MLP neurons of a small language model. Each row is named by its layer, matrix (up: input weights) and neuron, and shows model dimensions 160-255. Each number is 128 + 32 x the weight over its row's rms, rounded and kept within 0 to 255. Numbers have three digits each.
A block is one neuron, or neurons of one layer that tend to fire together. Before each block is what it responds to, as a language model described it from the Wikipedia text at the highest values.

Description: Block and sentence openers
L3.up803:099099170148142095099181158118149205095092142134096198119165166183113121156136132132145133128103060134209166084156153112118166116127148080106169137141140114109135124109114157166107081150105133118133085138168162132093165108100079132109154130130150132144129074126124106123009079127170151142
L3.up1060:073087092100106153098198108166184194077139158099069076109076131151132151117146124151160162109082061101137156142145095119165150137103101123182179110147104148096141200080112141155128126133121150082112146142102147172158125095089144153127098084114075144117076058132102084109104139167101141128
L3.up1108:136125113090152142090169091110146176116092090144122128117067099177127059172137150132105146123120093159164143126088120130215107144097105092119142104153138060141142148140129111125105098137104077149140140150128121076137101116129109132139137137172124175129146084170127044150089034160147181076
L3.up1117:056098134146099130129107099094125176052134077124092161117080133155135133169158142176142112145116124146118147131161133124097152152107142080071188202097122092125128147134182169154154129163142154102194154137144150069144115106115152111122144154123132095121139102135127123162112127096169108134
L3.up1320:114105156167150143134120134113173099149117089128094164132121178087148217157089136171151195111143159130148121127128157122105133109091191140120110184124187193114122118127125168186133113202104137182123094070122136154067158198054116143127053105094139145153144009060120100190098171143170110124
L3.up1384:185156124153138149141117083095087100101113120110145123102144197090118152143159116119156168141081096160205121117177028144101130137142141111103086109145112142150120140114183142126150156159090122125144136125134211143163105130103078127089148096055073143101065058122150140136121201106119070134
L3.up1459:161126130111113173161159107060115095133191209154130129149148096127137085164097123161140090109138181136143128170117112107097140149147175164088121150128097110105127082137128109112145141083157123115090164152101163159108084137120130100079091144100097140177078092093108128115141182072103044128
L3.up1530:147089189097157132104148118102117042145151139159108154123136132096161089123101171138073065131144121185138143154109114113115135145111142094141127091101143155095144104131191148178113158168137115156104116064112070163089155145103101115113075100078086149095147041050170115120086168117090173102

Description: Paragraph break boundaries
L2.up1309:166089103153134191134138076118137211042119097130158123143143149129136135159171145151146141158129102076167085158135097096144083144116127134120112189170086116123122110094146134076162122145135188076176108180152170087150128100107144142046139123138167149178141096179111052120107106121152195109

Description: Formulaic "of" in data text
L2.up427:159145083144203107082127148145124179167189063199115151125212107068156150122122116166172075111125142110125154174079159156108142081134129122117105093201175122103155118117172124123117103138141155124222126153080116118119174142104074129131175111123128099110098116099137142104159108123113140115

Description: Plural noun endings
L3.up6:133150088110110116132134111088087131084083078056111108100192158155139181138134120193115113092154060131149154134074103140132154120124195071119167034125143160137101056156137130111128113180093097103162115128083097172119168122125132138125138161095103136204091144187115141082100128152111154082
L3.up47:153126136165124117119097109150147110150127153084172186138158093092050134107138127131188147181122145149104169168076125134114114134113138122087174138108108111122107154158114093132175173130130120135096109110117121127103115122224166126156103070126154183144124139175080143138145109158131141075
L3.up275:106082133096128117183158173107105149153126145110199147139152107153117165121059138060130100131132137164122162149164164084145153154105138131121158166109123154095150112143122111105111245133124112113144130153123159099142098138118093187108119198104104097164113150147075163143197072191190168147
L3.up925:117116121132125134163122147107159121077090189106139138095163180149108100162098053101166126019130133140128165165137137088245139144115124148130105151039096184136096146061123128139103171140130081137154097154105155045102127150104133135044158122110144160168102169121121104127131162131176141139
L3.up1119:185134164124126139122148178115137116153130195134159168199140122120152072168131124126048158125148134145134063143132109072154148064130114098144119106090145117146151135161081120139170135082112176122103163174116107142154121157106110128057170083113100141100165129085121153088149115119109086132
L3.up1124:132073107186073143136125125108139203140138120114152096166183115107127136126085175067162165114232102160166181103109195121153121116102119135160148204072110128122127087160159134135149131149088138188143103074160138133088132159107125161211092075116083075130133098109142110198149138111138185119
L3.up1238:108097137102205129100140085133126174136147149135157151169139111127091136164054133170117124081162154143137168164056147108150140135151116108141111099137155179133097139135102144135144129184131168081130100127107165098128077096099145148160108142150083119155133141118147150186188162155121153172
L3.up1410:098120105124175139141197139094115167125173178143124125086196123110045144166122137105131097123117139179130202110100184066147166136168093102042131143060127157124125149125133143126113176168124157128111135191165125138111156121207133166061109079082153141137073170089147122175157136137158148125

Description: Start of section content
L2.up339:142167106171086136121104061159160126137080149119140093110122133126144139063156150166183139044147149138119118165126055114151103139160161104105113231120056116122147106160142100100138122085149150115105129090112116092103119166170066139190146161077109126154177159133129113102169081155157135148

Description: Word-ending suffix pieces
L3.up137:134190137139086131126122144156118160130157157132099130105123102161123096121165133123149133086117103113111092167137162096140133108125119153052108169077114107104129157169131124145128163138162142110129181113078112098090166130103136099125091094141091135175038111114091118107149169102147185156
L3.up244:137082101107114101128111130117155184139117152125110110136096166096140140110156135139146095058168084044147153158180111125139055120114136124133140126038116146156140196135137132128156192077114131169143139190122150140106131109063166143135150036160107118122071118175107146134143108107146106168
L3.up343:140123102131108107191125125148189184106171125119120116122166150112092120085094143151129100133110144112114149164124115120139129101125146187121115106117100155132142163124176113142106103100096073117104064183124133084107113112142167109120110088119107138153166140123200150156119095128144142157
L3.up352:107094134155054138122108096137136180150118177084090137086115130153085144137109158118124088117127120059155155143144169163088053137122095124145148050094129098151144190155152112152164120146138123095114141117122100115157070081110158147186177087163093113132076122160146129121121147065167076080
L3.up585:148138153087184078180131136115117145139102145128091114118076100196121072110163110077135135124182129117142127117138088102172110167092148079158126111082106138109143149115094101174190090151101204137164099074120117098094172060130187158160120154096108157148171122093169158139145166078075146133
L3.up586:120107070160112107194186208153128124090157100131066086102063054106064108153084142134109089129127127153143133147118168113135135175139103131102124229099053103098156150178109108123171105124072142168150157104141155118118117091163108104109116072166105165122193101145177149169160097144154118157
L3.up895:152113119145122074160135071123169136127134154152126162163105129105131108149059160109130168110191095142103079184079153154160126153077052109095220096133121109119138133140133138202083170146140143127142158145117103131130111133137146126123102078143095060187157112210078144143150094123150139148
L3.up1163:140099085161064137116083099119118131157197132146142127104112148117132195063102152127102139119163175067170133154162104163156155167150115110065130056042135121086156109141212166140147150160085120098079117096117152151098113091140110088114088084113105097122108075167109129165116165114104051100

Description: Verb chain after subject
L3.up78:135153161121098168118138146125155130116179177135171098101198136138030152082111097131154119112107084141057130141116119130150152105130177108096109150070095158127124184173098165102211144131118089093173118136169081193102124138170118117141131119110154133117097152158089147108155113121176142165
L3.up154:133082107135154135119111124123150099108103097168139183171130122120154129100097111141099145077110143131169120126166086148175130107142122158115061159060117181120046193161106084155181132137099097172103114078123133152147172103100147084132129180098131076098146155089112127142103122155133148130
L3.up655:132118134161111113157154099101139182138103141152159128061119133162171094145108142118056147137144121157120089116105055159105146076150120113078115091091053150104115114189127123084092132123136156088166160106129120150177170140133135189115084163114106146139125130184040074114179122158135176115
L3.up737:109081143122099144103151100129171132148096132166118165104100131120074087162090148091044121177144142108095163127096171201190094128091152161138103138057141117133120143130125190145127102162072127096147126184050139161131121101136070142147138060169064127148113125140105089096151122119142163100
L3.up1202:140091124104108076115133159144174202102097103132138151149150098135086137173173179090105114160136122136128141094115103202143105148135112147193123167118106133083153124122098130103099101102148141171114125123147202137116104162128122159151105161103099198149187169141109124116127094147173097111
L3.up1203:181057065124092118132093123127173108117032124084114144145115145129152154135130137130150164133173098163096167152141134173075162136075110103130082097070100117126168121130114129155130137109141098144091138136188169125092134177105128179068150148049106141165137110165114137107159095137155145158
L3.up1263:166073122126106132142133122097134136117148099124110170160104190103119112126155086043128123124093178132157100116152133114166129125154112137156115115117168168154170120168072182154150144105137116155100156105072160117144113156155189128120102140104069103113086119139144088167143120095108199054
L3.up1291:095163151114153137124163175166163157116127177085189145074095102110159096130151145126110121060122116105131112152109177168148112129131122103075104123068141140126137176183059165087115069183190069181114080122125098149071164092123063140117081122154097142101059121080133100121127128123148140088

Description: Plural noun endings
L5.up44:157061164114144094084131094058098079111141104125136075127144134104137109113125092087100182121113086137121116118148143115160164118159113205081118181173086101080139092099142123148208136162120138165147131120181128145132158106130129164134125141108105135170148136191166149070168128119125141148
L5.up368:137135070123169055102162098108168085131166142123092093088150141132105120124162109172139074110118114123074135167137138170169156120206092095109134117118173168161070098115142152108133098140170124121116117149154087101114068134163112090113138116105169055141148115109192151161175149054060120086
L5.up497:106097142094120140151197140136123162112095136145150121132153117154134146171064081144183150096120127138164190120100136071109165112087133144090129137072149168097075144156118171147068118141128131109157087157157137097125101178159096156140167145149139099118167105133090182114140130155053209071
L5.up573:117060124148142122136185140109104158169117096094134130106182059068106154143119106137161139146121142165129209149112158124098126072071131134131126130071116151097147122153093121114118187122105143166139104101126129184114120108137180092083106120172126087139087096135139169152146156186113123087
L5.up618:096131074137105186136170103130145213109074126132132131070132111112128115145109097104177135142124196155111160127093144127167132117098133110096148144144130168122092111184145160127090226122139115177147139109077165109153108143122148152111083155118101104096121119166115139135164081131116157150
L5.up662:134081104143151142184159182135199192080144145133139164100189089083110150150057165143121155083118115157085146142135134132177156106080090101058149185115168203167125090152074199130096092126159068181136149128127140086157137142150116154154139088137140147152163131146080173206131148073090161147
L5.up885:110134162150185125159187109112060127137124143128153086141179050081124141116139099154194147158103145167163161151101190074141160110105121091124107126112150117093120086122048154085110135131073135128117096153110140143063160154139102088137171098170114127166028078128111161098148101139147152078
L5.up930:161067186150167081134163143142103129089104115143110113070152124074022145123102040126143125117155097145099128138087126142161116114086120042074124158169096163069098160123136166125152074119092076140143168085125193114160112128165134148105110116119106092071167171153140151053119201121196153174

Description: Section-heading line breaks
L3.up174:124128097094157129090125121123098151136134113207119083138093113086081109150154151147163129110153161115074161165136157123093147117103167151126103170124133152195125138158118146179110061164178137126154195115176120067096142148098105183211179106116170097171147105114152167140122120118142106144
L3.up345:131090084188115111170152148138119208125120134099101140103080143108142105107123157160157125170092127099111134142110117102121135144127113088168127157191150155133135160132146189173141113160097125108102128191161146127050146091075113099126136147123078160181101204122127101165151111156147134115
L3.up685:168131114171124120129142141103164255111129198137161150090110126162135102123147180113161103116125085086059151165094190093119139077167192206108095120121183150084129119128132161119159077146089115073108126117125105099063081156159152182089137115167115165196159063091105140124126202110126136149
L3.up816:154071102125159190169087112130145105091128224164198113116128166103079128136105148100086097140130141202071127157201152115115143083154172104131093186120141150138176149145183125198144096127141110111136149115100129121108137172095078086189161107120058110115116122083132121107122103161143150173
L3.up833:106126133128136155171158151180140147096082137120135114078099096129143138137140164165149112114130124189078149162123182117086132185097165144119138199112214112096136100093081148096124146097150116062121152114174107055099115161116107114117093038150131128153122120167131126177138099132080141137
L3.up960:108113105145120184164142078088125104166162131181157068055149099103118092103090181102121150132168148174108123142169153093130072107180119108123187153104111116116101144105121156141126160122112169140183113116122140129136162123093163132126095155108105111154085131132118095133184155064161172133
L3.up1096:126145139126102107134128093110113169088137096116130085118127120135141100162115160139152145143096115138106130132149161078133132051131134157106082145142132110088144107132158140130109141100055179145224118205121175090112097124168135164171191125152115110197155172145142159151176096121188152142
L3.up1533:134132042121127183145117092103101119079185101165130090120141167107129133081098104145118099158170102115075111172113089101114133068052113119148130085116104132085113192170117159110146103116127137044120124158122202078086142102136146117112201084194149098113113198132101201188175109132160159141

Description: Paragraph break newline
L5.up191:149099181135140144128188135090084106087146096121121164168124112153151080125062139054129123125089139062134136115137099132120139111102139125150074085190137139095126177118154068158113143103112147255129167095095145122108166116078166144114149100137112119128133138116153094169138135149140159128
L5.up469:191115199140129143155115136137122127162129082139171139176132120145126135115091164144053070178124090141135142129116118119114135166124136125109188130159125133097127147125104161146110146145134156115091093148076125150128105147142137135146074138085107141173103174092144095145079092170172144103
L5.up633:184090222133138168146154108126114161129130155155151163208234126120159106096104181112130111150176192136102149100194125078098070156153137149172158048194124183183129111110135107111114142140104139163100090101130100159123144180142157158130113202103117136165129052189138131179086109162064112147
L5.up664:075102145086149149123139141161103135161139113127117146106140094070108083155177170158148121117138103176135193178153092131149130126127148102085140127140123142128117100106119116160155141147094105163103155108145123078129126135128138129115088147095136145159114117097152124078167214153132114157
L5.up672:162119103141121124135112143122182091134195163154194148148155087126166098076067187120115128169182127161129145126117139098083127175119150117132129107190149108140119134190165106129106161080196135125103105155209132148075126141209122157124107156120140141075120052183066092121065182165093115121
L5.up1157:109145118100156146169114063118120164191204120101158085084153113088171155151124169165118102092104167137145120113141153088089127141105104095121199128123150128062132097154126064093136171100131159097083178144125144157133158198134121144151154107119134152130126079107186137124106142125154128178
L5.up1223:131149073176196152149135166175127149077140133147113178129120166108107122118107155109133072154142157124134144126086153067143131101099125135122129084090170109121110151067106066094132157108156102143123143129155098145136124186141135161079113160169088170152150146120088166102111130181115167173
L5.up1311:160118098065129165133129125104151166108126130153057144193092067149115097189124107074125118148112125119108108152126133156122136109097130094152114091110099133133128148143124179177198135144087152146094163107102182177125122152090101116069086123128118094133088076132081104108123129115091075187

Description: Plural noun endings
L2.up32:045119146135130112171191129132053142105138130117110100142148137092139149167061159084195103000125172155168112124104130066208165148115179124104122123086110164106107141109074172142118159166080115108111120141149170110170104164109141149135165178158123138164134139121091101120150125113120172155

Description: Wikipedia tables and stat templates
L5.up322:151089078138072122110173124140125050151107122152135089129126100143115144136164134166164148150089145131141144181124072102075119155126133123159120123149088127117100184127059124078119111105114109156110145180040099143094146142095145169156150082147111135146096173125109103150073229153089102150
L5.up762:103135078087127103139143133181143147122136084133077105100106162174057125181116117092121144147086125085080119137084090137205137120082123152138144165201144041113151136189103217061125136154124077148154124118118098148085090154114126115101092147120155145129096108146150145123112151103188137124
L5.up831:176155178171137123171175135117135049155169141133118129139126072159071125115152108092160079124097074193112207076141083078109047097103104130151163113063102138129165116122149147139088145108143129134135107149112090099115135103124133161144112099144123145114073141143162113138134124077117091141
L5.up870:129127084097097106100135100128113138105155128108118155094106161115136099194171116208109130111148097142132107141146090162117121124154126092119076156114132131176143136167132125070134138127107107128068122146146103153121126138111145174100132154131095158110167125165135088103166101167073140115
L5.up974:127137145123070138093159089145121217033075152140114089099193095125077069153178128151119066140153155142095088127127077137150095078202157109143122174159129135105132103193112116123121101099126127126088126108080117110132118147129174112110168137126137119086148067126118217114127079061130087131
L5.up988:148132125156097156126218161145160144202065128180095157140173143126166137099138075158097114136107085110195202123164084070159125147136153146122123117122123133131105142164127095147100111128225137116140147104097076108130055109176125135125093061060137126127165105101148141133081118123131112154
L5.up1198:200137110125101160170070094142128189093138130144111165143122148081120152118195122108073149142158149101147170158090095113165116105126091173079071114121154093105085131178169124087141107105114184149152118127085157120124152158112113140156105100065087133100154128105083126177163157173186162191
L5.up1442:125120189152071107153140148147104161134147159140138074183154120113106130160047103053130081131134093130147179165128115119124096146158122150171141138121025088160137136208126092097151111085089155151068089132101156098182120095142058146169076093050151148082142128142109109124167151107015137147

Description: List-final "and"
L2.up515:111143102121131188118142145141134095130157190117119184092121089161175139126148137115100102065128158143148132163179137135115151169134117115127075153106159183176155133113153179138150132080110170158139145192118118212122152135175171111096101136142083139159167072109099098147163122108159136096

Description: Relational prepositions after formulas
L3.up125:132185123164103053150126176140141128168159142185139142122079147143158058162113134145105129074116110184105122139132119137158140094123139106074113121154132146127134141149118155161142175126097147193109135211120144082155149123131175124104084164149056055086052114122127202123171086129091114116
L3.up500:176141135128075151087098138144137141162161093109115082170107102136122113124116150132127098158119133069123098149133100123103101124134113127114103148101133113142143123113175141079114127112145116140140107163126143094170109132116117130132135127158117089085118116125181124152120086079116091110
L3.up583:193146122161188109017114085123098187111135123156125145112084167038053136153144145198145167115115127104197128146149091149106161125177146203159128106115064099107119123137154109137095128097091131202153081184134152169114135091144163165134128125178119164131144093119193158093134171125092140148
L3.up720:173175113162146111150167090114085144121131145089121106065106108163139116109149124158130125137091091122057116121111128166096180140136091105107145146104070120099139096140159052083113115165153184142122140149095164082144039132141135142129160162152073158135098161127190129097128146104126079125
L3.up773:174122154119128049118145134091085088167119101134069092172084094077182153115138120146160195103080123117167113125102174085127153197101198091107114114094111170157121150085154149034139118101141070114063123157057110175102166137024152156188166100109103131089138176109161136139103055167116084154
L3.up1104:118116109098109163081122095136210081100151102145117097137109117098087183101085149138111114171148115107132078091148081134081109130107117072084129172177103150144136132187115089172124099097122130089141158137131152115144083160160097147097130096087123095111139113130134211124108132075163047130
L3.up1444:152078101065156125116095126114084171173154111161140071157164130129132143099156156147093127137127156100153131134150113082112124103115109161123120081084051150136125122130161118144099131141100123195129104073142140000112115147133091115137115129146096085142153126171135166105118118141037099089
L3.up1504:117161100107099095129122182105107143161157133077113135123141100110133156120104124205140114154105123089180149117162063181125146147146124141072151105141080113148134116118147091095150126105164114145159139097114115116094128153106125149099124157157112165122184135095148172172088090080107093109

Description: Past participles after be
L2.up526:102109112136182119178170194151185162146177104153108137151119187098128163120089151113150123128135105143129170073152174114096137128165094120126095190083097154123096120088163121111109083205119119088112147115172111119137167119163144122111152149104112146148107144136126179172169078103168176128

Description: Passive past participles
L5.up179:121099188131165140136090150159157159093097130097133095126114097172134120106076086172166134066116091134087088171166199165112166107139121108095105091093172150131125217180121214163121082192101171103149099170191104158106167174083159164091134169018086120104098110165069098136097082159165214051
L5.up554:130142102027106085085137156117066205142107126090098136125087076093083161178105164114127105117140113099128050171138098135118051138110168126147105173113119120151110167124098111156111085116104145119139099136089179140160152110108145110083067204102106158161113086129116170160122141145148154068
L5.up709:135104118060123097099160146137186111153142089110111113177137122168146133094096153095144126156148116163100095114071172108136121103123132116137102101144139146117112065111078137168115140170115067164084096099143144128060162157079151168139105171134114081143147157111152116243094163119088130113
L5.up1117:153133126135113135126094143137133134135140116103108171151109098087078137176106127137115178168069154116113136115174149162078111147107116121148108121108165153096186141134123130138131083109110118139115109095105106177128119166145109164187113177062098133172105130104134152181137140175107133170
L5.up1208:087152100108095102141153113163163138146171115110107153136169121085061122113076115147146153079131078147100126165127132126130127198077166137164058155111082126108183082148069165072115160115148107119160071109158118149140133132140151125098076113054101149152171103123104160100106140112130134151
L5.up1264:124092154082174117133127143083170128144139141113108188169125112056102100150066106140114150116137167152122128152156124134128116159116145152131139129112153125108096133148200196202148091121112137134126127149132139096124097143162116154179086171121131088174147112120144193129129113161169120179
L5.up1359:112096080156113152117125146120141196145154095071128077152094094111072187139142125118102141131125088153114118063108075098115151101153126129143112124124126116088056144137178146108161123128068134171155122116163203145057129123052152115176092102131128086135112113153101146133122120122129132128
L5.up1391:130090094114076091131078189141139171131120080083095159213106099149131155149127130135128201116112114161129130091115109157107112090130135171166082130029137124090149053127167099156162111101099091198117054121132134146134154172140075142172087114148093111161128101088114126137183119166127194093

Description: List-continuation connectives
L3.up127:209167116083194135169146131152129174103074147078139158131122128081111074108116173112127145124162128051130032128120081111153175176139151124128106133151095180204089076150175096058174103135130100111176113089106082056128095099182166091145090139072118165165121104124161129091145100141157176147
L3.up550:106122152131143097203139081152134134100130126146144168113141084130173099107140151098127143064092088046133070179112137122119068146140133158068080150070145100134094163180106148142164079131151115091169148208164166057103193147097138095168169093127091095125108147092083145076114120129062167086
L3.up633:112115155139131179127129105138160122150082160120155176108104142132145130198098132073087140096151107115114095156115102132118113034172143132146103192084075129144119171131149199170131165136142161141183140125151133141103117119104117107142167156169085158148133115055144135165240123094158151131
L3.up900:132172081158086094150124130130186160083081147117159199131118114145113123081196114120127112142117091116153118121192106187135169136142126146151144189110151083125124078078125159126092113175086141144180117162120155147073096139121124160115117148142126144153128108140139120138157098115125114151
L3.up998:201128106133181126181145112088191169103140106110152144153113128132103081149085130118128120120158125101149146155175098136150090144071083105182155136106135127146090086104096103148142178121097088153155136161145159117063121100135167164102139126097098154197123134123146213072124058161170153180
L3.up1036:133170148121108112144197147130126152093122114069166076103157145150152128161076154070098199086146148121111197088109085157163116114109109144183168120096084120157118088157072091118167157131117106133143167110145167145178160122096165149099075137093118164160189181166110134076106100145152173121
L3.up1240:174181108134109194123156105114170110087128092111152136107110218161148139141165135151120074188128132150087111115192117138109066088107084103113104117147146125120152027104140123143150143148115142099110175185121139176132127140120118118125132112089072061109165112132095134067169096160136157104
L3.up1394:090117151118165106156166119120152119001143089070132145109103167117163117123184141123083055155173136106066122142134117151148125098146113133124157150083163135098122181128112105142171126128096097091157172149091141094136157098122104123166089177115058136249148099072089133135107082126109127134

Description: Example-introducing words
L5.up86:145177083203107092130104114105122142130144055146147115117123162109157087073113113138124053124139147156094086103110104144055143083110157159121119131105128148168116135081151132163133149109136088153140094124120104146157064092158126148106096105097149202199130089129149108099119073068109097152
L5.up257:133146137089095142142079110116130141149160126141130107101148136170171133123148125078133147159070085169112106130121129070110168062170107185145146182162183138138108164160146075124143115144140179213177150102120124094157168190091154129131178080125095135174127146139112193119087096074132177094
L5.up390:138130159128143131174090068093153137119108141102115104155110113146135146114147056158120068137057172120100091097161118146143117113178122148138162168116142158133105138104123131138097113120137149164091169152143141148131091102121121114134122082107115190223136154170082147136129138100120113092
L5.up610:107079126110140139175108125119144157131163026155084166133128125114175143023081180115120125123161116076117122133106148072133145166156148073099142117099122106130086140085116088151138177068178124131165112151144126108138152108111158144130112093106194115171123174096067168080093105179065170142
L5.up1014:115112184167176071151165148146126138115209092171081187165078152153120106088118133179161103120113140157123125084136129153145110150144144117181178134115135091111133073111175172056141210118139061146148095092111106103096167173058174124074134145081076140167088136166127178137081094145152101171
L5.up1084:134178162096201129193137140118109132108150114119090137173067080168120133115151109167097144105116145154093083107148121142092047170122140131103153109093106164102139108105156114158117175095209165138134156152124179113121135164128146065082203091176125177190090168153131156129100101148120144119
L5.up1183:126127114155119149127098095168147140131189166159135101151148119178134122094156149125110060113074158159113109119150090156112137130138116126110128139104098088167135096118146096083101106166175148167097154144151093079157086161158094098163152092122108080175079133142121132084138105083113076061
L5.up1258:131122147162116145124207125117114169121100123127086133156176077157103150072133188108187092108125127116167106090134130120109082162124118107129104149115150076186073106100150155118120088114109171176156110182134135124153170091136085126092095111141111159111078139199134144124118130096152132157

Description: Verb-completing suffixes and particles
L2.up69:117080105073117027132150153107189154163152159103141093123138100194134109117082138093091162168151155095177140172124152083154114144108133127145192135083144102100087147092154120143147083098113189121148100117123119156125168146154131123129131155143077149144120106146125121124121102153121094141